python train.py --intermediate_size=1792 --init_std_o=0.0 --init_std_down=0.0 --learning_rate=0.000176 --max_grad_norm=1.0 --decay_fraction=1.0
MLP neurons of a small language model. Each row is named by its layer, matrix (gate and up: input weights) and neuron, and shows model dimensions 288-415. Each number is 128 + 24 x the weight over its row's rms, rounded and kept within 0 to 255. Numbers have three digits each. A neuron's up and down rows have the sign that makes its largest values positive.
Before each neuron's rows, "fires after" lists the tokens most often just before its 100 highest values on Wikipedia text that the model never trained on.

fires after: "|", "-", "/"
L2.gate1604:158095131134117137110101094140133135115131124138133107103144125168180147104122177125084110149142073095117165127115145142156115138134116143133113129088126142104143097179127127165150090117095125074141134133161137139170095129142084117147135099102170134123117146146171115121162137116110110154083127138119152104121123117118114142140118120141175124133084076144145142119080121190146118147144
L2.up1604:175089156135118107087114142150109155100131137119146120127156147134135131107128175110102098132130066111096158112091174123107121124123143150169157129109148190090115103125183152140115117119116139117147135136131131123154109152120106143135109121080160161143119103113149111158136213095088132152095134173112147110123153147115149163111148126132193158141122093122148072118070114171120142116126

fires after: " G", " P", " M", " p"
L2.gate1539:104157144137078178155145135128132103115157104115105125128153123151155145169097163138152139119115114117131110163102137116175101079150158113138110131174165116137149068131147142145113122114140101085080136121127127106095142148171096195092105143127179170129121101123125162155110121161151116154069104100100112145119110102132090154120122121122110158124108121099112138153131128058095112135131
L2.up1539:136130146150090134151124198078099136095176166147131115125139131125142155107137143146120103111120158144106143127086114101159066113121182120122126121167165162116160108128136160166126125109152119081119151114101122112109139124137122150104103123152174153136113107138096152145150101149106106123129111119112148171145103154114093145097134107110144143148127151121118100131146134104077117143133

fires after: " G", " P", "G"
L2.gate440:117119127108157162132108090131110099167147128112157119121195127131153092194165100140108133115127101097118104116167112110150140119124109118112125152128129128167151131091112128122140109126139135158158124124103121144173153118098072108141115144137128154119108122159146131116127129169154113108117121158135135119125148131162115100128136153096087157126113136077115141141088139081144125089129
L2.up440:129110167144162144118103151117112117132177145141195119133146138119112102156172115150121132133085143118090123112125119100135116135142151130154156139115133122135139153097158128085164121145182151138193157120095118120157156125092126085114141132139143166128080114106149132118116113147128091106135113175135079105159148137153120167125112113084111150138123132100106134120120143083132127117131

fires after: " 0", " P", "C", " (−", " D", " s"
L2.gate757:119153147134121147133140103123111119124116132155156102156124099123157131126118145161115132134123129123105109145099115134156123075167132144098119110125126126129155127114110127119074110105123131026120132114115102119171127124122132181103176143151139133107127132126116114135139119156155130086141133115075114134115107157125119150166145143112107146138074106096118114119088135154119092156110
L2.up757:082110134128103138104123135108071117142130139180124115129086108087139164114123122154146118107122102102142089117072111108139133107141122116155157126116109106123136091098123133147107139135129157066133127098077132114136117129156126152132160109130133141136071108139125101144162121140111102113168143122078090134199138143129104141140147133123159106185121146122089140122129118192114114090114

fires after: " G", " P", " B", " Ph", " T"
L2.gate978:135108158129089152128129161090133160135116143147112111210113093176129158169146143157173111152118099085093116132140120139145103124166141163122113153136136116119143120159144115161142147114178113103094159150134137131132132143127133143121106137164129134165143161110124147153137088081138118131083102120114143129126142101097142152120092085105132168140100162098094150093162109097107206113145
L2.up978:147158116143115138145130117092127131063160117134077144143151110099161161090114130121082139120107146109084136163177114155140107092121098100100097102123127127166143127107076143112143152110106095077144169145119138147131151093125127139112144131139158137084126139160112155137141133166105154155115090128117152139160115140126090132124142102162144176126113090129175108125154158166111114120120

fires after: " in", " the", " from", " (born", " |"
L2.gate1241:133165133108197136111106152116123161119139128122113117119135123121119134119130109170153157146104114077124146146147103124154102133142129144090168118099132137157141112148126105085147161131141162124123134136142119123117172104144126128165133091135123109105114125096113153107130092185124146110125130119134152126100137126137143144133093114142106139110112124083091100154158144131153142134182
L2.up1241:156118127113109102147134119152140124132130140086113113113161092147140098143144105130207122179168107084130106064121116161115158154129156106110095145133152146135128118114108180116154130142115128110158155128108107093117113187111149139156152101118132133132143147128152067099113172116136202144159146127129084113086158123101188140160141143113072069102141148155107173119144135184165104111119

fires after: " in", " from", " to", " (born"
L2.gate1564:134109124151145131173096140138172129094198107140106129099172132121141128148123107136161165151117124140135112141160124149146156179114121106111087148180129109163128128123128106102111146123152155138102156084182151100154089127126114127159140157159142112132105136152136120145128166155166119140103121125140158163132109144135149123138088164134121140103120124116161165125151130190111135153130
L2.up1564:141124133098120096151093123145144128066159157153137147091143161100123131129110117100177154195132129130124110126142173179151171209091153120118119089109126083140103157091161123122144128124183135145101182138200130129147100125133116130139172162127137149074087156135138072116125166124161136131145134161172158114089091139110141127145128101143127146125139107112161174103122127143181146123148

fires after: " \"", " c", " p", " D", " d", " a"
L2.gate83:107153107152155146076153121077162086124128114140118098139115138140162123130119126145086131121096102158123102122120104102124105122122132124125095128122172132164166154153109113119149127114109117078166126096076149159113113119131119108122142137128160139119134149119135148119143199149104127132113136129134132160145119117136111193089161144125120098122116111151105128143116145113114199175102
L2.up83:106106104160118137128123139092120115131146177165115100166081156100168108129151154120125112129124073152096136127134089106120084126097141122138113182137128134121128124151129141171126120125087120091126143125061120115133124105093131124132133111169132117133122130116144106091143181153103145132157177149102159105134085164118098161114166114150139072128100135154116086125134163135133128147071

fires after: "\n", " \"", " '", " ‘", "—", "|"
L2.gate943:136084123140121134107139139134128183155165164131118126086136137114136130113119183133108099154143130114103171074064123155133125135138151106159146127108151189152137124118122147113109112144132154137148110127155153064126159179179106093140110132116155135123124082150128140124120130111150156131072132118162135092161142126175166146085142101137099128161111140168136100102103139151131128133112
L2.up943:106105106085096139093118168101142133112067142100135122128113126131111155162139126172177137117135130163116130141082120126144107103149173089131089121109127127157129091138115156159145160107088118141158119133106158137118133156171096130152112138067146114134123118134101092103138142102091150123135154082087157093138107090108154127120161108137096117169125146134168137117080118154130148117129

fires after: " |", "-", "|", "On", " on"
L2.gate223:106111107136116125116164102097117120103094135164103086155129095134150131156124121124111150137127131082119090078113114146179144145114139118178115109140139098105211147155115130162150133125134131071134127119131132105150130160172104177133127131141102143103142137165111112156155106121113129156130096127106145105119132150138135135096134138121103151154116124122125115104113116162124152114144
L2.up223:103122114132121130135161106112125148117146129164161154127174155139145148121135105149118102128176104139088100048130158127160121119125112154189129095154130141112134129108154090095170134141119146110099147169166089123143121131117078088150152160150116195139157169145096113156114126116171100150144131131142158122107104147121134142124107112097144150133128125164138105162082145152107126091159

fires after: " |", " G", " Sh", " Kh", " Ch"
L2.gate1482:144168140126124097131152139108106185128149133151138112148096103135182132150103091120138124132120092106100112155113136103163118131132139149146088155121145100127149157133132125147178137127090119063121140123160138100114175147114145121165126094137083153153140111119133138137062159126096141126152160118108131132135134090152126151123105164113105143113114103120102164161122127151125171135118
L2.up1482:145130153091132142151091081097122123107135166133065146145134135095104140124105116128077131128122137113085089123132119124135185120122114107116141158119121147189095085117150115081131143129141141111133118111129119121140125106101128137106167093200157083100126095095127111126095089162149113134136156149123150121133139163104142159125116127144110136137150110102149110143135129104137153127128

fires after: " G", " B", " H", " Ch", "J"
L2.gate1216:101181127134152147147115115101093167138131143176135145192122141123161122123143143120113170119107170152132163162124121103151119129127089140133136137129143135144164147154124120125109139151102132103122101100090102137099144116117110138127165153155119136158096152179145177151115101134141135130121096155104122166122151122090105155135097124119113140160127114118143126147117095104104133154138
L2.up1216:122141095159132083099097131080117134133123132189165142160117141098161143106133156110137136167109145111102143132128119136131112147139127146131168163125130129125130158109135147161126167151119157108137173125096127145115105136128130144126120126146116148141115105133137128136103102126114137131155138162106087129137136129129106178134130096115088117159164153113111121130119123106135087152117

fires after: " G", " Ch", " H", " Z"
L2.gate625:086110108146122173117123085113120147104177118131131080126135122134153166114075127153155155099122127071131130117146052147146127134125122152111097099133107110131148128102158135096120154126146143081137082096125135102112127108138101137156147129130146129094133108143110184194152109157152086174102131112124140151149148160109127140160145121143135185096130152116135136153146106122131158160104
L2.up625:094148158107144099142133123110139171072160137112100147137153115108104128133123102126147119121132113153115121127130116151128178121126099147095143162167135117127100117135134130101128142105137122116120133131177133125171132149137139106121123096154103145132128121135167135114062184155101141114092107203142104173129116139157119091132074145108120116148143108106139149128150112083130159147118

fires after: "|", "In", " In", " is", " was"
L2.gate268:120115148107157102116156113155089168121124137137171122115093109147148126134139125122204133099105135129171100109122075142128116163094137098130127107125184119098104184147107122129146109138129138123132146116128106095137117147119128170092153160115143095172137142141104097114072134083108140126120139175163119106143161096131125066121086130141155131137162164067150171127106129123115158123149
L2.up268:101167055125124136098165109068167141096105158134105143172124142186134114104135144126133130147115091123129128102093167150085079120145131112112081119164128121133122136155136119128134126115106103067165106129103125139100135117112144139108095148142091128116123119101150122118119139160152128138090125117108140122085125091132131121125111115134105137137134140120098140182141196175125139093134

fires after: " G", " P", " B"
L2.gate811:129155112138075174153110136088144152130113124144140133168160121123163128113099118132122140140109121099135089169124100126122131122107097076131163121066102061156122161164112090111091098108145102150080138133125116126089164106140119163139131148143089136116106137132135085121128066149127128159142105163099154138114105126084108137157108105113113162129113093106136121140145158078131142127143
L2.up811:139108132150092166094076141103107161104127125171141142166152124088154147064129126125123126138122120107134091137117083109117075111143118143115170138099115121167126143145145118136109127128123149120133164116106115142119127138099132163110137107194124184126101106133131132125155134118121147144147150136097114137177176138094127153124128094123114152116128102146117092112133127108069091131131

fires after: "|", "\n", "-", " 4", " was"
L2.gate1306:055127156158133107076141142115099110117135111120148125107126152097139134108124136126106096131182168082164126093102158104116165135118128145126116155140131150099141124129112164100122118161118126158150120110099139099117137165144109136123140144071151125167124106107138110138077160110122153175126097090129114113171149157108153137117133134103131093123106121115089132124120096126123140133121
L2.up1306:152115091143129115104082125150111130144099124122133114155181141114113162147110153109136142176156120098153145139108159103140119101108128104131112120073140112132152144134139143094112132103157126142117093135114151129140158084121100181124115117155115115121124142150163117126130157126092098115101155119155170117124084100139091132161144088117116128195137135123172118134108123109135111127133

fires after: " G", " F", " Ph", " P", " g"
L2.gate36:112104125169098179109132130112078129120134119145145119146207135148110121130148066140154109154104133119104078117129118111171137082120096107140107116145133140138153128111165108115137123131181160107070150126145143117109126089114093127107136145187132148107138126132144134118134071159118129137141134139188129153122121127105113132121115080083117167121121117100103126138097116063121155154118
L2.up36:135176110123197153131134137132156105149129100153152128138114143140144125141122153083146147129103093137126125130093166111165132108123114097131091110097138131130170104106108116101172123140110101117134130154114102166152130139118149123166118163148132185136137150166145139141144118120168132127184152179158105112102097145120127097148141111111090144089082144166151150150170156106179161141123

fires after: " the", " Ch", " Sh", " T", " Ah"
L2.gate1065:089129100106117145106148096117098188147093152190132090107165141124151117150090147140156107117096127135106114116127092103162133154102126159122175119169130156153129144105146138091133160136151118125150160131128117095115136116108094098141142118128106144122119185098167150131116115165142116101140108127140120139123144175145161124120143099125120125131120127171102131162137142072165130094122
L2.up1065:119117150104137116115085102112137115094150130175096119161124148141164086170127173137117126112102129115132104162134126126144117122139157139141150142114150087142180106182138134106106162118124144143167092124106179107137161143141090132139115137113070115087128107114157137141146136136114136113148145158082137130115111126129109127150157136147141127103074170122125173158168165111124171114148

fires after: " P", " G", " F", " M", " p", " m"
L2.gate576:144138134132084156138122118093131129111119101131104116148153142160155161126139152133081180117117139115131129178127079150155134104129095135116141101117147108139174166114111113132092150100121086104105121102126110184101116082153112161136135161114125131138133110118131159145161086108147122160092040142111143145115126154160085097136086118105085129086116136141103123132128142115141164089147
L2.up576:141106108160133141106075133120089118113147135130136097156140190110108128118155118091105108113074128138116119113122104125116131114144152166098194132147151128111117139130153149109139112098139135119122128102125128151080144104079130134121115144155177168117082117143132137142184135106122127164124155144092180150140130150126098130111143122153116125145128159100120112086146156156117083095134

fires after: "\n", " S", " s", " ("
L2.gate918:142127108123156113092140152086143141088136095113128124144070063126160124114112118109114142131122104116126129161118110136146103134124118142114091131142150157093141134142163107132143135131121136042103096114161136165121124153136122142130116127121104121088121098135106159110122117136093150180120109096069137108146120132149125130124144134151116101144141130106141098121152142179130135114124
L2.up918:114122129145110155138137154089126115102140127090111084118078072084146126169129126132137121130115140078120140154112084175122145140152129099072108135129130130126115110111090147088108173114111122117104118118141172135107140160154113137109136145115145120142135121090123120134154093097114154115155103060083148137118162151120128126114099130142153091139154147117149130119220120135137161148114

fires after: "\n", "-"
L2.gate1575:121142110090167127120147151114115122148114182143161133125115109152154088149139126138108143108129126127094139164100117160122130091074118094152112134164098088099183138095134132148153157120141131127072152106105152137146134129134098112130136163163112148145148122120134135110115078157103128158138139099129130145123081145130127153118155135135127122123108118152081123155136137095164127111150
L2.up1575:119105092123102125133107108154125123117119121130168160149131114119133122133096142166095082157175088110123125112133111142124131112130103117140174124112136117132125156091109089156154091155148089119134193108147135147138128136110105112124124121129114148092161113125146107107127142079138145145111069091130134110138145109175151136131148145121082174157108130150148119115062086159154129145144

fires after: "\n"
L2.gate1721:131130147119167115073133166129149139119113119131135146151074120149144088108108134150130125149142133098134144182137124110125124149134088135141108132172126162104148119145129121144128150119133147077163077062090168083104147131139111130128143122113152102104135155100091150112143118127127170096150145141129124151099133152130151131110167110152157092132121145137139088124132119175143129119081
L2.up1721:118121153120133164163129147144153117123128115079143170122094139121138173137141114117129155133103163097162118132125121139144105168133156106090142155134146156136110125179117128124121080146146106088122153126135128113093113121130124109139139128123151120105107078140127122110101064104143163095130135126119153159133135138111143156153134146107120177173103154131107139092165107158124136108143

fires after: "\n"
L2.gate1018:114091149134115161123090122122127109088141129148136113135071118111184118140154141168165119153183131103140128101092109131151097153108132091143113127170132133135155141160110133135112131123103141099111066115125150109121135157167114154123133120083125147131139091102123135136167116127120160122068143113096110128098119125134131151106120168170118084134120129149132154128115118226106143123104
L2.up1018:144085160101130146112069132108126123112138107128163148118111154113096110131134145086092098151178129152106137158129161134108131136136124122128119121074142111115120136161072136115126162139139135153111123123137131127140140119126126093079124102098149136139090105115102124106126146135084128161151089180117099145163096115144116134104136129162142053168116124125185147107101121138136123126145

fires after: "\n", " one", " some", " S", " all", " L"
L2.gate1529:132137114167105203160135137091175166126177086127144147148133146119127143140077131151115127144118176103118119155123131071162094140156149115083087126129151106123135133127132127107139152102122122119159135126117119176104136099124140137133143111143128153101101105151117161136146069122148169147132141118120193122165113112102136113103127147146105115108130125133135134130143105128154145163112
L2.up1529:118121131169138148138123149097145167107121080148140131142103158112159142101125143116088118152093119100117121128130136129140107121099132163136090081132126096141184119136112133109172124131104139097133130157117117182120145158180143109126116137081119140142122121103088146132136101131175148105158171124160140144122120155149126091091136136169195124103108135104141153124127100107108190121079

fires after: "|", "-", " the", " in"
L2.gate955:137189117089108120143137128132103124103155176140101066114135157149118166132121130117180140186129156128146196113147129123122151173107157069165139105123140089133129107122128104128126116120137126154166102148134111164108118147127119153164131106151116093127106107163095056105113083091128109159088101094097191100104112091103170085176151122147128153150145120093130100151120124119181096114128
L2.up955:118140134129144102152116132113129118104123142142080124120138102140169131160116126154138122139164120159164133167151127167148117119155139127071081090121137125134131147157071131124124119121140140094083126135146115117124100142124122129148119118097118127108151163121128117115139132135158162142109104149102101106108135082169110116161148141152115110138151115148103142144146090175116175146132

fires after: "|", "==", "\n"
L2.gate768:077145138160131108089118089110120125128126082149139069135150076149153131107162139137127108106146124089141116133126079134121135099143090134139120112137138146187187105135123127149136159119136157089141068117133137121124153163129093188113110118132166124135132119131160145167120111153099174140070091145083099152137158131127188107136156181143117121138129142118117126133092134167140139125104
L2.up768:117121145168134120090127087133106125126145127140173085133153110117136107110143144122108143105158103134140082075073129140112144087112142140144122138139126165143179103100126130156126132121118173128124076146108134120148155179113114155115099140141139146167133123102142146132115127101109128148106115135089079100152166138117158115127171160163133146163103135126086108110115106151149114120113

fires after: " C", " F", " G", " S", " B", " f"
L2.gate1518:126139123156129116120140165097071141126128128150134167131136164127110128144147099192096103086064129149131167170158136085187139094104085162141089110137140122141121138109111146107108126125165122093105109132186095140141131092090138092107123141131146126109153127118149189127095137173123137153131152160148151181091112148110139111117133122071162117124141063097107110120139112074111173102126
L2.up1518:140137137140081122146118157114147150108148141164120104120104156145161153158115096122091123106118111131151088131106099090107160143110114115186104131143145134128122149118069172143094140146132129118156119149132133164134026132151135164123093124144108096145134124135117101115157096158116112143156141138140134118140071125100129117117143159139153121165144114082096152131134167180126111145153

fires after: " C", " d", " P", " F", " E", " D"
L2.gate597:152116138146132136073108145123133124125107126132174105098095192131130145141131140124110079177107147145141162107121142079144132158107137139130084088083125128127127128115124148130129111144182169069098063112105144133109140129082120144097162092158112165142138155139102099139117165112112133123148107104089126109176138168125101141109168112095151118115112127133166123158124110126078099141135
L2.up597:126118081156120124160100162118101120121145135171125148158136133132109116118120125114168139144105119142132199145144119108144116104112122094149147111132131170147134134086133116118123146107175148057156124116128118165107106109154107112134147134150130126141096150162106139112119131136073097076172121125129128094179136151099122139104123120153184108128139137111160145118111105095142091115108

fires after: " G", " P", " the", " M", " Ch", " B"
L2.gate1253:127099077112116152120135144116073119115143110119130095157120127161110133137163129127168124132091129138084129118097074139178114139136104104123117099153118073140169128144110145136144168125133117055123130129124114115125138133148094162125093151128117134128144113134089124135144111161124138174125073125142135158145140128138084115083133099115128146156157089136124094159140081118112126110103
L2.up1253:128116103060121117160129172111091163103157147166121123166141145117136120153111104094154115114117072133101070140123081136153137123111128171115108120112113095143182107162146121101154169123108141132125143158094152107138105121155130162149088157126140100136137108158123138114115144153142108152104128101178110170096121166129112142125121118109153119184147140096184116133158141061156120116102

fires after: " S", " M", " P", " p", " T", " s"
L2.gate828:174110128146093145087120170116105131140129123113105100114096118113135131090160117159132123106103145098134160149106070176127097105152120105087085099151122131153125125135105132138127121095111092060124142098084070136160104173120119149102100124116114142101123138147092126138207122105098128130134120091113110143157127119100097152089110144100143155114147110091063140131120101133100162156096
L2.up828:168127113122138129079124176110121113104148143116116111123073127133123147092171132129144112125114128132140119136117130112139081135163122113131175112145120125110119145130117146126141107133140129110181135146036087111144143157103125128139127158130136187129117146064116122179187151115119103132111140137119128167192135162128097169088119109123161149123129128088130124109145127139115171135135

fires after: " G", " Ch", " Th"
L2.gate938:138114120165098110157141102127146123148155075130148094145141122152171110097132136168099114139128115099095107140191088095112103113092094098124101158109098114142161105144132154119072104089132125109156098140112129138121187090132113142120100096146122124160158146103135156124122133186121152172106154138103122125141104102143093145124107088118119163146119133110139146116127102103136163122146
L2.up938:122086107150127158130134146110135142157106107185139111151174147114137133128137158132091088146118102103103124137100121092147085119079132132161119140139123089127169140130116187130150138103148119137148116133095101154141140151101116127127113124180117174114114123142131129144114113146125141153149174106100155144143106132166103174105118101138096166146144138087105143094140147118119149160141

fires after: " P", " M", " G", " p", " Q"
L2.gate954:166151111155117161091106135083141132095137081195094124158132167133103110135106119077152133167091142116116106159172130119160123102141066109137113132149131129136170127141102145109131110126097101079149148131109078194121103111137112115129120177136191142123124168152135157138193126174118148129109152091170109143142108090157089110107119118131160162080135148096126118092128116152122133133113
L2.up954:168140119151093153084113177103114081101149103187122104139158170091103138115125127077147103160132158123113102130137141084159154101137128143144106144153123144117158128130121135134148130150108129106171102191098120176125097127111114091154108173163161134164082137106140112110163135132104121139126135114147106144184129099124103149103122086135175127122121187099138141105108126128116112139131

fires after: " G", " T", " Pl", " Ph", " Qu"
L2.gate321:114109115143147131104159173101073136123141114158126097156116050125119101127131122140153119121115145098132154130146082087159119144117154122093182133113175122118109111122092125076121098105130138093106121130149100111111138124138139125134134149130109131115126135133124126124090097126109124130125114139121094113139083117127161182125138169118105148142088117140158075099121133124097101118032
L2.up321:187151139129114100152117075136162153078144113109111125141170131145140122091110106142163148129118110126107122184128146139177127115133140069109143138145122135123123130171129109141085132100090123106138143120106104121132113095074138100154158105163118133138163170180131125116131130147145114117124112118151121158116141115118127117148113091067109146102152132095113093134137118096143130128147

fires after: " 0", " 1", " c", " C", " D", " 2"
L2.gate1750:100154099119148160104139142116129127112139097156130103126106125130176145107155111122179127084127095148129108138138098154165104131084147157154121136177126127109143120109122099155097116123116124048104108075119100116112111163102128125108142136142169118126106074123113136160147110121116127142109101128123094146133089155164116126112151088126117115157122125107095128158097122130109115131103
L2.up1750:124122097115143081101151111180110123088103146131154139167064162110106156105175110146176128103110108157127147117143137143114114166124101161137123138122118164123078136106130094105160114132113152143122107163095119123120119136144166106134111121134144133108061107129094134165161130134127087123091166114127142085170100156105107168123148109107172142173045120140160138126114102096134137149121

fires after: " P", " p", " C", " G", " $", " M"
L2.gate327:083153089134094170142122131112105130136124120140153134171097112136159142110159123158120169152133096123121118174092128128132127115101084122098119113160148139133142183120072125159116121137082101126116165111100133172098125102145093153168112187115108079154141143172125157119161139141135160149128118128121134162127122127150139146093120138136145151101137122136127146108112122067109148091158
L2.up327:114153102133101146134115133150111141137136161159146090136089159083153161102171156137153129131098116121110130146073106110112146169113132117089124130147145161115147156145101142154079140114117132119153159147103097144106154157145130153160089121139136114127082115148132146124141152108148126136111119105081130121191129117130108139081153125158142150156113131127083154099131178123124136079148

fires after: " G", " P", " M", " (P"
L2.gate1063:101100092122112143139097129113122116080148170149151102163165145139134132097136113170164130130129144114104110112159098106150147155116146118157137121159056139110136149154141092139129130110089090106165148123129092129141145139125111182125110129143124114131134129101092134119109109152109119114209108108115143151121105168133092123099132143112134109146120150125083123139122131091153174126143
L2.up1063:124143141118147125114149135127131120101128105129172082127140118147161125151113105095128098151095138171148110158128113130091121134127113133132107115131111119125178147136103147095145131135152147126123156115108140123137136104161120170148133138167114112093112129178123117131186108147166145134149089170125132162130139138137150140139124137124170132096098126174132111157130139128100123167187

fires after: " C", " s", " P", " c"
L2.gate1606:118139091148117115090132108103112119113129135119156086139115134148167154120082157136097129123100140096169112111146055141145109127095129072139107108165059156181124145148091117149091148090108145045143088145153109144144160112147093177127146168176124113130110150113117098125151125125103173172103130090129150181139117088121143100132138147122129119133177070092117108124123155141123133174128
L2.up1606:142137144123118123113108126057104138103166151153112104144107114121144172094125128100151095104104154095120132095117077100152096151151157114137166133178084157146123152150129138151102147106131179074160094127120118111110149126117117129127128121173144132169077136120115143140135134126065142146132149095083155131175120143130120125113140120127144139148150121124114070103189148127118118143110

fires after: "|", " C", " D", " s", " S"
L2.gate585:171138122144144148132118107100119122120115135176107128133120119142113146112120153155138119139138131116149129171142134124140112145107119124123130078111111152155140160148104109144150158131169172111104068096143104164131118156142068193146149095121148133130128114114126118165114137142141168188126095153141166175118122157146118102120090138114156121141116115101130109122112098144109131118091
L2.up585:193130147128116146102137115084108115140112120165153096105112124127145120127139144128100121112157097125127119133087190131128144119109102137137115102137123166142133127141151121161147151120151170144119045116122093152118150165133104138138121132158145172114126099105145141158129167111157167144122136143139125137185133180146113095106115137143124140174138133122113102109097108134131137106091

fires after: " 0", "|", " G", " 1", " ", " P"
L2.gate267:166118114136127126161143172115119120125144156144114097122105102116119162135127122139099140107157135106108112152121133103094139109093144159130114117118093103155135123189091124095129133131126180093138107117134129124159178107091109117122095084164104117107142110110096149151152137147107138130161139077108150151181119094152130138143132124117129112118141132082117108080154085125098159112106
L2.up267:076134128119096152117132106095121100125132157161130132172157119123142140145148119141126113109120127131094099122114119136122121093107136109129109151118097106108138115110101120153184154144111144102102141099119135137125144125116074180122110172133104164125094126145152130165108181096115135172143085099140191140145091136157102165152149125139092152161128109137170144115134137161119112144148

fires after: "|", "\n", " Total", " |"
L2.gate424:073117166154119146110144104124114116117086103082135119114150122090139144145114111152138131128141114104099120102118153147113119130110140162123130125062177141156124125151116129132158159140169146096137064104107105118123123081145075116133119085102144112130114132106172138157110119109156138133112114131118131114102120143141240100116136121106095153156122107169144121114087112083119147143111
L2.up424:086094177117131115128149154116149109160102122150131137131108119128150121138123165159116136129144107115107106080089173094139154105069106153119154143135144144145181103097126132108107128129144145125115097136108160127156169142166093148137076079130131174181128116135176107151096160080136130118129109110111118114146125090162144122150147139128133151115132123146141145097086133127120129145097

fires after: "|", "\n", " *", " (", "("
L2.gate677:101099145117115124112167177088111148190107106142128107102106119127125172118165114169183105154170110107148130113078109139121145141096119134139133100150168166081125136125144161121124141130099124083141132092146139135114161148115104152167069148165128156135124137114119107126114117126143155114165144125145103105175133131118132121146153121139167090136116139110112149152115109174117143125102
L2.up677:137152097118139146118185129140117086136137089150161119132117144126113100132099160132137116166157150105158118102104113107136119141119094098121103120151168142132144109146079105126156102157113108131166117107161128147130092147091099150099125130119131142122087118137151092154100124115135157124155143140111072116099092116126160119134157126107128110147115137140154127143136151162113121114097

fires after: "\n", "|"
L2.gate744:148164127153061119140150071151141146129140103180142096130104162101152119116131160143161106120143116066092094125149112101146137114156140149147114071152162130159147088128151110128102130129144151112146106156128112119095144105117158121128122106161142136153097147110151186139127109150125117130077092118087080140172126111105157120132095129134105121141113136134129125111102086110102160169129
L2.up744:108111109174117151059141109113124139174121159097141158146116061146154110186105107140113129128130127091138088090090168112095111107130093148093133142090134112175143114091125144118120149127125172121097110141118118159121142121104116148135112124164121158133128178110146153150110124099145111137132174120135136146134117126153152126137141147106124134167069139164126092116103115176149142113127

fires after: "\n", "==", "|", "-", "."
L2.gate1632:105111100153127136090133107101146122079134113091147149121120102120118129137124158176141135095139086144176174104124128124120083121110136126094117125117166130183150114111141115131117139151123149117133096101125113133123124195111133136134123145100135127108158154115122130101122141116084189173103089111119102086143121137160148122124174127115109079138119095162129110116101104149130162134119
L2.up1632:173128177143139095123156105100125145147136153142118137144144112114129132112131105143117093181155123110143132119113152101140177114110142114173125164123083138093138128100144168142096130117132123094109088116143159142147121155149100113159113116151099147094138122126151140134141131118122189110133125105096127110101112157159117116119148130114116124130130101136135143135121086160126120152152

fires after: "\n"
L2.gate1702:172136154127098138151147102106124156104162057136127118140118139148193116103112133169134109116144125134112106185153101105152116126139114145128095072135146108142158160125143105129082104131127124103136095146146119121101121071118131118123160119143137109111096122068142165114132117122103162130120167119126133131116158094152144101113105149132137167129127102134169116153064121108125121153123
L2.up1702:135116090150104085133133129081147152139152113128113155159114134146154156136114135134128115139111095127139143122130134111108131121165141152126095130102125141123153118096129132149117130146119148133153115168156117149108136101126161082162118126132105156155126116094158159148130121144157139127144166153147101132111111091190131119150138145137126146164099125141175121146123133158100161124138

fires after: " P", " G", " p", " c", " S", " M"
L2.gate1443:084145109172148164123123102114117119118159125131150110139120129100128109132099113137167131128118112164111103155090135136137121114151108152083152167132112142140086167159158109139125121084164070062107113112154077146158164069122077124091140116129145158096120138155156124170102175106110138132126090138107145128119130138117139145142154128068131136150158124099060157118116126070125094131154
L2.up1443:120092125152112128104146169106127077104140155176156102162118136123136128138134103115133096154123125085132096142093101110160134121104151121161140176134133133084165125145135185158133149101140148120147126089127142143140129140177127122127119120133119120132119145129111134119148133119117151143141143070099148115135185154116122137100150138130148093139100125151137115147119120124094146143121